Part of a small language model's weights.
Size: 8 layers, vocabulary 8192.
Architecture: LayerNorm before each block, learned positions, biases, tied embeddings.
MLP neurons of a small language model. Each row is named by its layer, matrix (down: output weights) and neuron, and shows model dimensions 64-159. Each number is 50 + 10 x the weight over its row's rms, rounded and kept within 0 to 99.
After each neuron's rows, "fires before" lists the tokens most often just after its 100 highest values on Wikipedia text that the model never trained on.

L4.down262:56 51 52 65 54 39 32 51 43 28 47 38 57 46 60 36 56 66 38 45 56 41 55 55 72 68 56 35 63 61 53 68 50 40 47 20 39 66 49 59 53 37 41 58 47 58 53 53 46 51 32 54 53 57 38 49 59 78 64 31 55 47 45 74 57 41 44 46 60 43 59 60 59 50 44 38 65 41 46 40 45 42 49 52 52 37 67 39 45 74 53 71 71 48 53 50
fires before: "0", "2", "1", " ", "9"

L4.down943:44 62 38 70 46 55 43 57 51 47 38 47 46 49 36 48 45 51 53 46 53 37 36 46 62 55 46 61 36 39 38 39 50 56 57 54 74 66 47 64 57 46 56 43 53 33 47 40 41 50 63 46 57 50 65 55 53 46 35 59 48 36 53 60 46 51 59 62 57 64 47 38 41 57 55 49 63 53 46 56 53 43 53 58 37 42 56 49 45 43 42 28 46 34 51 61
fires before: "1", "2", " ", "0"

L4.down800:59 60 68 30 52 64 47 38 53 66 48 58 48 56 39 52 78 61 62 34 41 55 35 64 40 44 52 48 42 76 46 55 39 52 41 61 51 57 47 45 36 21 56 43 54 58 52 31 42 48 33 41 55 52 43 36 60 59 18 55 46 51 62 59 38 71 44 61 42 42 73 56 46 28 29 54 50 60 41 45 46 63 53 73 33 34 39 47 51 46 51 64 41 51 49 58
fires before: "0", " million", "5", " billion", "th"

L4.down219:54 46 42 52 39 54 60 35 63 54 54 55 54 60 57 46 48 29 57 50 46 74 61 36 41 48 54 48 46 52 42 57 45 58 49 48 38 63 43 46 58 48 61 52 74 50 53 38 46 39 49 57 53 44 59 63 35 34 44 43 54 45 54 50 42 40 54 49 39 27 53 35 43 58 46 60 46 44 59 44 64 36 67 31 47 64 52 53 60 49 36 55 50 51 40 53
fires before: " |", "0", "3", "2", "5", "1"

L4.down496:45 54 38 53 54 47 55 65 59 41 41 45 49 40 53 53 57 46 37 57 66 58 55 34 29 45 56 70 33 54 65 55 63 48 63 43 58 40 49 53 48 40 50 64 59 46 40 48 61 65 61 28 51 56 48 45 60 51 49 29 52 26 33 43 63 60 56 45 62 55 54 54 46 42 59 26 47 45 53 47 54 54 56 55 53 42 43 46 42 52 58 44 52 38 52 48
fires before: "|", "\n", "-"

L4.down451:41 54 32 65 48 59 57 40 47 50 51 69 52 49 52 70 73 64 49 58 40 51 52 57 49 41 37 59 50 48 49 25 45 59 52 43 52 39 36 53 43 51 48 52 53 53 53 62 57 28 59 54 73 50 50 51 58 56 45 25 12 16 27 48 66 54 55 51 45 48 65 54 47 39 57 59 50 33 56 47 54 58 57 52 43 42 59 44 42 35 47 49 41 47 50 52
fires before: "0", "1", "2", "4", "6", "3"

L4.down433:46 67 29 57 60 61 56 50 40 49 42 49 63 67 55 44 48 46 52 74 51 47 38 53 42 60 33 44 31 49 37 29 51 42 56 63 49 50 51 48 45 37 54 42 34 66 43 69 64 70 58 47 44 50 54 66 55 37 50 65 45 42 54 51 57 53 42 52 58 21 62 69 59 41 57 60 47 49 39 46 31 54 61 57 47 47 51 45 42 35 45 71 59 45 64 38
fires before: "8", "9", "7", "5", "3", "6"

L4.down308:55 79 47 34 57 32 47 43 63 63 47 40 41 47 55 57 62 36 54 52 58 33 47 53 38 32 49 49 55 52 41 53 42 58 58 45 66 45 61 47 58 51 59 46 45 66 54 42 53 45 51 41 58 51 48 66 58 29 54 38 44 62 44 60 45 52 61 66 56 50 55 55 35 47 44 60 63 53 44 53 64 56 52 52 43 39 58 72 64 52 39 41 58 31 58 62
fires before: "7", "2", "5", "3", "0"

L4.down294:46 44 69 45 50 57 54 59 34 46 66 64 32 45 44 62 59 54 56 42 60 42 42 53 60 54 43 44 54 61 43 69 50 51 52 52 53 33 55 48 48 61 38 35 64 67 66 64 49 37 43 55 43 40 58 35 49 30 43 49 45 61 46 44 32 53 40 60 48 50 58 31 44 45 50 55 45 44 49 68 67 57 39 46 62 26 46 52 40 52 34 63 46 73 69 40
fires before: " |", ".", " /", " years", "'"

L4.down522:58 84 63 41 50 45 53 49 41 60 51 45 62 59 43 54 39 36 51 35 55 70 50 58 48 52 49 44 45 43 44 52 34 46 56 44 58 43 54 39 55 52 49 55 40 49 49 65 43 53 49 59 55 60 42 51 59 48 41 35 47 48 59 41 48 64 46 37 56 40 49 55 58 64 43 55 42 44 46 51 33 47 39 46 54 51 36 49 52 37 69 58 54 54 56 50
fires before: "s", " to", "ing"

L4.down139:55 52 59 56 40 65 49 38 54 58 60 55 39 61 38 44 51 41 55 51 59 40 52 56 45 44 55 51 57 64 57 68 47 59 45 38 62 34 49 60 50 46 72 31 41 48 60 47 50 59 32 63 40 38 55 63 42 54 65 51 40 47 44 48 67 57 56 55 70 61 68 50 56 58 47 56 56 40 50 50 55 52 59 43 43 45 62 64 68 43 43 51 45 60 48 64
fires before: "0", "9", "8"

L4.down124:47 50 40 42 57 51 56 44 45 62 40 43 46 69 62 47 48 58 36 58 52 59 39 36 56 48 57 50 34 56 57 52 62 32 59 39 58 49 57 46 52 53 43 41 57 41 49 43 57 40 49 52 54 44 30 58 58 52 46 52 53 42 40 47 61 61 54 68 49 64 54 38 57 30 57 46 44 47 51 58 43 49 67 62 62 61 46 46 34 37 42 46 52 55 28 60
fires before: "\n"

L4.down168:47 57 44 42 51 60 41 50 56 45 38 42 35 58 44 48 52 63 50 43 54 61 57 56 56 46 28 42 46 40 48 37 48 45 28 46 52 38 64 46 49 54 49 58 43 48 56 54 43 52 38 51 22 55 58 42 49 62 52 47 64 74 33 53 30 45 76 47 60 44 37 64 38 65 45 34 56 47 67 50 38 52 42 47 42 33 64 61 62 54 49 53 33 62 34 53
fires before: "ing", "0", "3", "9", "5"

L4.down204:51 49 57 56 50 61 69 85 39 47 48 53 65 37 56 34 60 47 41 57 53 43 44 66 62 71 65 45 53 45 71 71 54 40 57 44 59 49 46 52 46 47 39 59 69 51 42 58 39 25 55 34 51 71 52 47 45 50 56 46 48 61 63 40 47 39 57 37 27 50 60 37 49 44 67 48 58 50 45 46 39 41 58 47 48 33 60 45 45 47 48 59 44 36 42 64
fires before: " "

L4.down363:56 72 45 77 58 31 48 65 57 56 40 36 64 64 62 54 67 58 55 38 41 39 41 48 69 66 42 43 53 66 51 28 56 65 51 49 57 63 27 52 61 51 53 62 57 52 56 52 45 49 35 44 37 43 47 50 46 31 49 49 54 56 36 45 47 42 60 43 65 51 47 70 60 49 45 56 61 43 46 52 53 56 67 39 49 52 42 59 47 57 50 53 56 42 53 54
fires before: "\n", " he", "1", "==", "The"

L4.down741:55 50 47 45 50 63 62 55 81 36 51 37 47 56 53 59 34 27 35 52 47 55 46 39 48 53 67 64 41 46 57 38 57 46 58 29 34 71 53 50 52 49 51 52 46 43 41 43 42 48 58 53 43 61 60 37 55 54 61 62 51 57 42 45 37 47 58 48 36 40 28 43 69 52 38 33 64 52 44 34 41 52 74 36 47 43 36 42 61 45 51 59 48 64 53 38
fires before: "9", "8", "6", "0", "5"

L4.down593:54 72 58 48 57 39 65 53 58 37 50 42 53 66 37 43 55 39 53 44 41 44 48 36 50 47 39 36 43 47 69 32 45 43 56 47 57 41 34 45 43 41 43 75 48 56 64 58 46 52 39 50 41 54 32 39 38 50 54 48 39 60 48 43 56 42 58 50 41 47 53 49 42 34 56 54 62 48 64 70 50 33 65 67 57 51 39 42 48 59 32 56 64 72 56 60
fires before: "2", "1", ".", ")", "or", "\n"

L4.down65:50 33 66 40 46 51 51 37 45 68 38 43 25 54 67 56 27 33 56 28 54 47 54 45 61 44 40 41 44 41 50 52 51 49 48 48 39 50 41 47 45 46 46 48 75 41 52 68 50 51 43 63 51 40 42 49 68 41 72 43 60 49 36 32 60 47 36 52 44 52 55 58 51 45 59 46 46 52 64 55 65 62 61 55 50 58 53 38 52 29 47 53 62 62 47 56
fires before: "2", "1"

L4.down490:48 58 48 51 64 60 45 40 49 41 48 36 68 57 45 52 35 59 32 47 47 57 52 53 57 51 53 42 52 56 38 46 45 66 47 47 54 54 27 47 71 62 49 59 66 39 46 47 40 53 39 43 68 55 49 53 42 35 35 65 49 74 38 59 64 53 53 58 61 43 50 48 47 66 49 58 58 70 41 56 54 43 63 42 35 57 34 61 50 46 74 57 39 50 40 45
fires before: "s", "ve"

L4.down250:49 63 47 52 31 62 54 51 42 74 57 47 67 50 43 57 54 39 55 53 58 51 40 58 53 61 55 57 59 41 56 33 52 41 50 45 52 45 70 45 51 70 59 62 64 43 43 52 34 32 50 57 52 50 58 64 51 60 46 50 36 40 46 69 47 61 57 65 45 38 40 43 47 74 33 55 26 31 45 40 55 48 50 60 56 46 49 76 59 39 64 64 45 52 54 56
fires before: " ", " of", "5"

L4.down37:43 40 64 39 50 41 43 42 54 60 64 52 32 50 62 44 38 64 40 61 46 45 33 58 48 43 36 48 56 68 50 46 47 44 51 41 46 55 49 56 60 59 36 65 64 48 37 35 35 62 61 52 67 51 38 53 27 74 61 46 36 39 48 57 45 51 34 66 46 63 36 61 41 63 52 50 48 40 40 63 58 35 43 63 52 68 47 48 32 31 47 42 40 53 44 30
fires before: "0", "1", "2", " |", "."

L4.down721:41 58 46 55 63 50 36 41 26 41 58 46 45 59 49 60 54 64 52 39 56 38 54 33 29 42 56 57 52 35 60 69 50 40 62 54 37 65 55 61 52 48 67 61 64 54 63 53 52 38 60 61 44 65 53 41 37 21 44 45 59 45 43 50 57 43 60 57 51 51 50 58 59 46 42 61 58 51 39 47 36 48 50 32 48 42 53 49 52 24 58 46 64 68 53 64
fires before: "1", "2", "4", "3", "5"

L4.down227:46 29 49 59 47 61 67 58 45 75 35 55 40 70 40 44 43 61 40 57 57 51 45 54 38 70 47 54 56 55 67 68 57 57 53 46 43 27 58 57 42 50 45 63 34 47 51 59 48 54 35 53 39 49 32 57 51 50 59 49 52 59 47 42 69 62 59 35 37 54 68 55 51 50 66 47 78 41 37 46 54 49 50 64 58 48 64 60 36 49 49 63 46 47 35 46
fires before: " ", ","

L4.down826:48 69 42 51 45 40 43 40 56 53 38 45 47 69 51 36 48 55 54 50 44 54 31 36 49 45 63 52 62 58 59 64 40 45 28 54 59 58 48 56 40 66 30 50 33 51 33 46 46 63 53 45 30 51 59 30 44 54 36 53 53 54 56 54 47 49 39 45 55 76 61 52 50 61 50 43 42 51 38 60 62 65 52 40 30 53 45 43 48 44 50 48 59 40 45 53
fires before: "0", " |", "9", "3", ".", "1"

L4.down668:41 57 61 52 43 41 46 48 58 57 49 33 38 58 32 65 42 45 34 46 50 64 44 39 50 34 45 46 49 44 35 53 48 46 39 42 59 36 42 52 27 62 43 59 56 39 47 50 47 44 80 42 39 44 57 66 54 57 34 38 34 35 26 52 64 57 71 51 35 58 47 58 67 43 51 43 54 50 51 35 34 53 53 32 59 66 64 53 51 53 49 43 59 42 65 53
fires before: "\n", "ologist", " and", "born", " of"

L4.down32:41 73 40 58 39 61 32 55 54 49 53 46 57 40 43 46 57 50 49 67 38 44 49 57 52 49 40 43 45 55 56 57 41 52 48 55 49 46 52 58 62 52 48 62 38 46 47 39 51 47 81 54 39 60 54 50 53 26 65 58 61 39 55 49 45 45 60 57 58 55 55 37 56 64 66 56 62 28 55 43 55 48 55 52 51 46 67 35 51 49 28 45 55 50 54 71
fires before: "1", "2", "0"

L4.down354:34 47 51 52 50 50 48 50 63 40 48 46 26 57 48 28 47 50 48 34 73 50 41 50 42 47 53 56 53 50 41 34 30 52 55 55 72 49 26 61 58 41 44 53 43 63 64 48 44 55 70 45 54 49 55 65 60 63 50 51 55 51 40 57 45 61 51 50 67 43 50 52 45 55 50 43 45 37 41 71 47 53 61 65 48 58 42 61 57 31 48 56 44 33 36 53
fires before: "9", "7", "1", "8", "6", "3"

L4.down513:55 54 22 42 59 52 63 54 63 46 41 48 47 48 43 54 37 46 48 49 70 46 57 46 63 38 45 58 65 42 33 51 45 42 55 41 62 70 56 65 53 52 44 58 48 61 58 51 57 48 66 33 55 29 62 53 38 57 35 47 28 35 44 52 52 40 53 45 56 47 60 54 54 59 33 65 57 35 48 46 44 51 40 36 48 48 40 57 48 67 58 45 47 45 60 51
fires before: "4", "0", "5", "9", "3", "2"

L4.down618:38 99 42 57 54 40 49 40 62 42 49 64 59 29 49 56 61 61 60 41 37 30 43 59 55 46 33 53 40 50 49 62 47 57 55 54 66 58 54 52 61 55 43 35 57 67 52 40 49 32 52 52 61 60 60 55 54 41 50 43 48 56 46 61 76 37 55 41 55 65 45 66 43 48 35 46 55 56 59 22 37 35 53 69 33 38 56 57 54 42 64 49 33 45 55 75
fires before: "\n", "===", "-", "The"

L4.down486:50 72 67 53 46 47 56 52 41 46 69 65 49 43 44 45 58 38 39 62 54 70 47 51 65 28 60 49 66 49 57 47 63 51 45 27 43 51 64 55 43 55 46 59 52 44 56 42 48 40 51 38 42 57 60 51 63 46 44 39 41 62 45 43 58 57 43 48 44 58 53 63 22 63 57 45 41 46 19 51 58 37 45 41 41 44 56 62 59 54 31 30 55 46 42 51
fires before: " a", " the", " an", " "

L4.down225:54 36 64 48 55 29 43 44 54 43 51 60 43 56 51 46 60 56 43 53 65 52 60 43 51 39 27 72 50 59 70 59 54 41 36 49 50 62 54 53 46 48 54 39 57 71 50 47 45 48 48 51 50 58 56 48 28 49 66 53 71 46 51 39 52 40 57 55 47 39 51 36 62 70 38 54 50 50 55 43 70 44 61 35 37 39 39 47 53 34 43 60 28 45 51 58
fires before: " |", ":", ".", " of"

L4.down319:58 40 63 75 60 52 37 63 28 49 63 61 44 42 39 83 50 49 53 51 50 30 68 41 67 61 32 45 52 42 50 49 32 58 57 64 55 58 31 25 50 40 57 62 69 53 47 38 41 27 44 42 55 61 42 44 59 50 55 65 69 55 53 51 47 56 37 55 55 62 52 56 54 45 65 35 62 48 46 43 54 57 47 45 46 52 60 35 23 45 62 57 51 43 41 52
fires before: "s", "ed", "es"

L4.down849:56 52 50 37 48 58 47 49 72 62 49 59 51 53 30 47 47 58 38 46 52 27 48 32 60 45 51 44 65 44 50 58 57 43 64 65 55 57 38 28 35 58 42 52 42 46 33 52 46 53 64 59 44 55 43 74 67 21 49 60 39 46 34 42 51 33 51 63 32 53 41 34 46 54 48 46 58 47 55 37 53 43 50 34 53 46 48 52 53 54 68 49 51 57 44 45
fires before: "2", "1", " the", " "

L4.down824:42 54 38 51 57 40 43 77 50 44 35 57 60 64 54 55 66 49 38 44 38 35 58 45 72 54 47 53 28 58 46 48 54 35 64 60 61 54 56 51 40 45 43 55 56 60 48 52 57 50 50 53 52 43 56 46 50 59 48 50 61 56 48 39 59 56 59 47 60 52 35 59 59 39 45 46 47 55 65 40 46 70 46 77 55 40 54 49 39 53 46 51 55 60 49 45
fires before: "\n"

L4.down805:62 52 56 41 54 39 57 64 35 50 49 62 47 42 55 63 56 40 54 44 33 71 73 62 57 59 65 50 30 47 69 51 51 35 56 52 43 43 37 49 46 40 60 58 56 44 36 49 41 37 52 51 47 56 54 45 50 43 38 41 50 49 44 52 55 40 63 43 52 46 58 48 53 40 45 49 38 60 44 61 52 34 46 52 47 69 42 33 62 48 50 46 47 37 41 57
fires before: "s", ",", ".", "–", " and", "0"

L4.down690:39 52 54 50 45 47 64 60 44 65 49 46 54 36 54 55 55 37 54 44 55 49 38 60 54 30 51 48 54 39 46 43 44 48 57 40 49 67 39 56 39 45 54 48 51 45 69 50 49 65 54 51 48 56 47 64 53 36 43 48 36 59 35 38 49 53 53 62 56 60 44 46 40 49 59 57 50 60 57 57 57 42 52 45 61 50 41 51 68 40 49 56 71 52 62 45
fires before: "1", "\n", "2", " ", "s"

L4.down617:45 52 60 60 66 51 63 58 66 62 54 49 63 59 52 54 69 40 50 35 52 36 57 52 52 38 40 57 37 55 37 63 44 47 60 59 42 41 55 54 36 43 39 52 59 42 54 34 37 48 44 31 50 54 61 36 61 55 45 53 63 58 43 35 51 60 62 62 29 55 71 52 66 55 56 57 58 57 54 54 51 37 48 45 46 65 51 37 45 54 52 50 42 44 62 48
fires before: " as", " to", " by", "://", " in", " with"

L4.down584:39 54 50 77 64 48 63 57 41 55 68 50 44 54 22 57 71 36 42 49 53 52 64 52 61 63 55 43 43 46 49 58 43 50 44 32 42 59 45 47 45 41 38 46 39 52 59 25 54 42 55 57 43 53 49 65 48 67 34 51 47 39 33 46 48 57 44 68 46 48 65 43 44 43 50 60 54 40 52 58 45 48 60 46 41 69 41 48 64 49 32 42 63 48 40 65
fires before: "s", " ==", "==", " and", " ("

L4.down379:40 54 54 45 49 41 53 40 40 62 46 47 43 37 39 53 51 40 51 53 56 61 51 25 47 53 50 41 33 44 40 53 62 37 60 47 35 47 55 65 47 52 55 59 32 62 53 54 47 37 52 51 52 60 46 48 53 61 52 55 43 27 52 48 42 54 58 42 61 39 35 55 55 23 31 50 51 50 56 64 51 61 72 47 56 43 14 46 60 56 53 69 53 56 48 45
fires before: "s", "t", ",", "\n"

L4.down425:35 67 59 55 40 56 56 53 61 55 65 50 66 64 40 46 45 55 56 40 36 38 37 58 51 43 50 65 58 48 47 49 48 46 66 41 48 56 53 46 39 60 25 54 42 57 64 35 46 48 60 54 47 36 55 33 53 49 65 47 50 48 50 37 48 51 54 49 38 39 50 53 48 47 38 39 45 41 36 44 68 45 49 51 37 49 65 60 56 54 36 58 66 54 50 40
fires before: "9", "8", "0", "4", "7", "2"

L4.down769:33 50 47 74 58 54 65 63 40 41 47 66 51 66 54 32 53 78 66 52 45 48 43 56 64 49 50 55 51 59 56 61 53 45 53 38 53 52 45 45 47 55 49 61 45 43 57 65 50 33 48 58 33 64 52 38 31 50 55 53 43 51 43 44 61 36 63 51 53 57 51 47 55 35 38 31 52 64 57 43 50 40 48 38 37 50 68 38 24 41 49 61 43 42 57 48
fires before: ",", ".", " and", " in", " of", " as"

L4.down494:31 73 41 39 79 39 46 49 30 30 36 51 48 48 61 52 83 43 30 57 48 51 71 55 53 43 53 48 39 43 61 59 41 50 55 30 30 49 65 64 62 44 50 50 66 43 43 26 51 50 58 52 46 40 49 44 37 63 47 50 39 55 68 63 57 58 31 39 51 23 39 47 50 58 30 39 57 71 46 56 63 53 52 50 47 52 52 60 41 49 65 36 45 47 51 44
fires before: "6", "3", "7", "5", "4", "2"

L4.down549:51 49 53 57 60 49 31 33 47 58 62 74 50 53 51 72 33 58 30 59 47 50 49 38 74 51 41 46 60 58 24 60 57 47 50 41 46 41 45 44 50 53 69 44 62 55 43 61 46 33 49 68 38 45 49 59 62 38 58 45 53 51 56 57 65 55 53 61 77 54 31 38 65 56 55 47 50 56 32 38 39 77 54 57 62 31 55 31 41 58 66 53 49 53 54 46
fires before: "s", "es", "ed"

L4.down764:67 49 57 44 46 53 45 55 36 65 56 32 52 39 45 54 58 41 41 47 50 39 48 44 52 44 62 43 43 46 53 54 46 62 53 63 58 33 46 53 47 56 61 63 51 31 57 50 52 52 35 59 66 70 43 44 49 41 50 60 56 42 54 53 49 83 39 48 50 42 51 39 51 44 41 66 67 49 45 30 41 54 48 41 38 35 45 55 47 63 56 61 42 40 65 45
fires before: "9", "0", "1", "2", " of"

L4.down715:51 59 50 58 61 41 53 55 31 56 70 58 47 37 62 55 36 37 46 47 47 76 48 46 62 50 35 34 35 41 33 47 26 51 55 42 64 61 40 53 19 40 57 57 48 56 55 43 49 52 48 65 64 70 39 63 58 68 70 47 41 57 54 53 48 41 51 44 48 48 54 49 63 31 37 68 34 62 62 36 46 45 67 63 42 45 56 50 40 54 40 43 65 43 45 44
fires before: "s", " Kan", "I"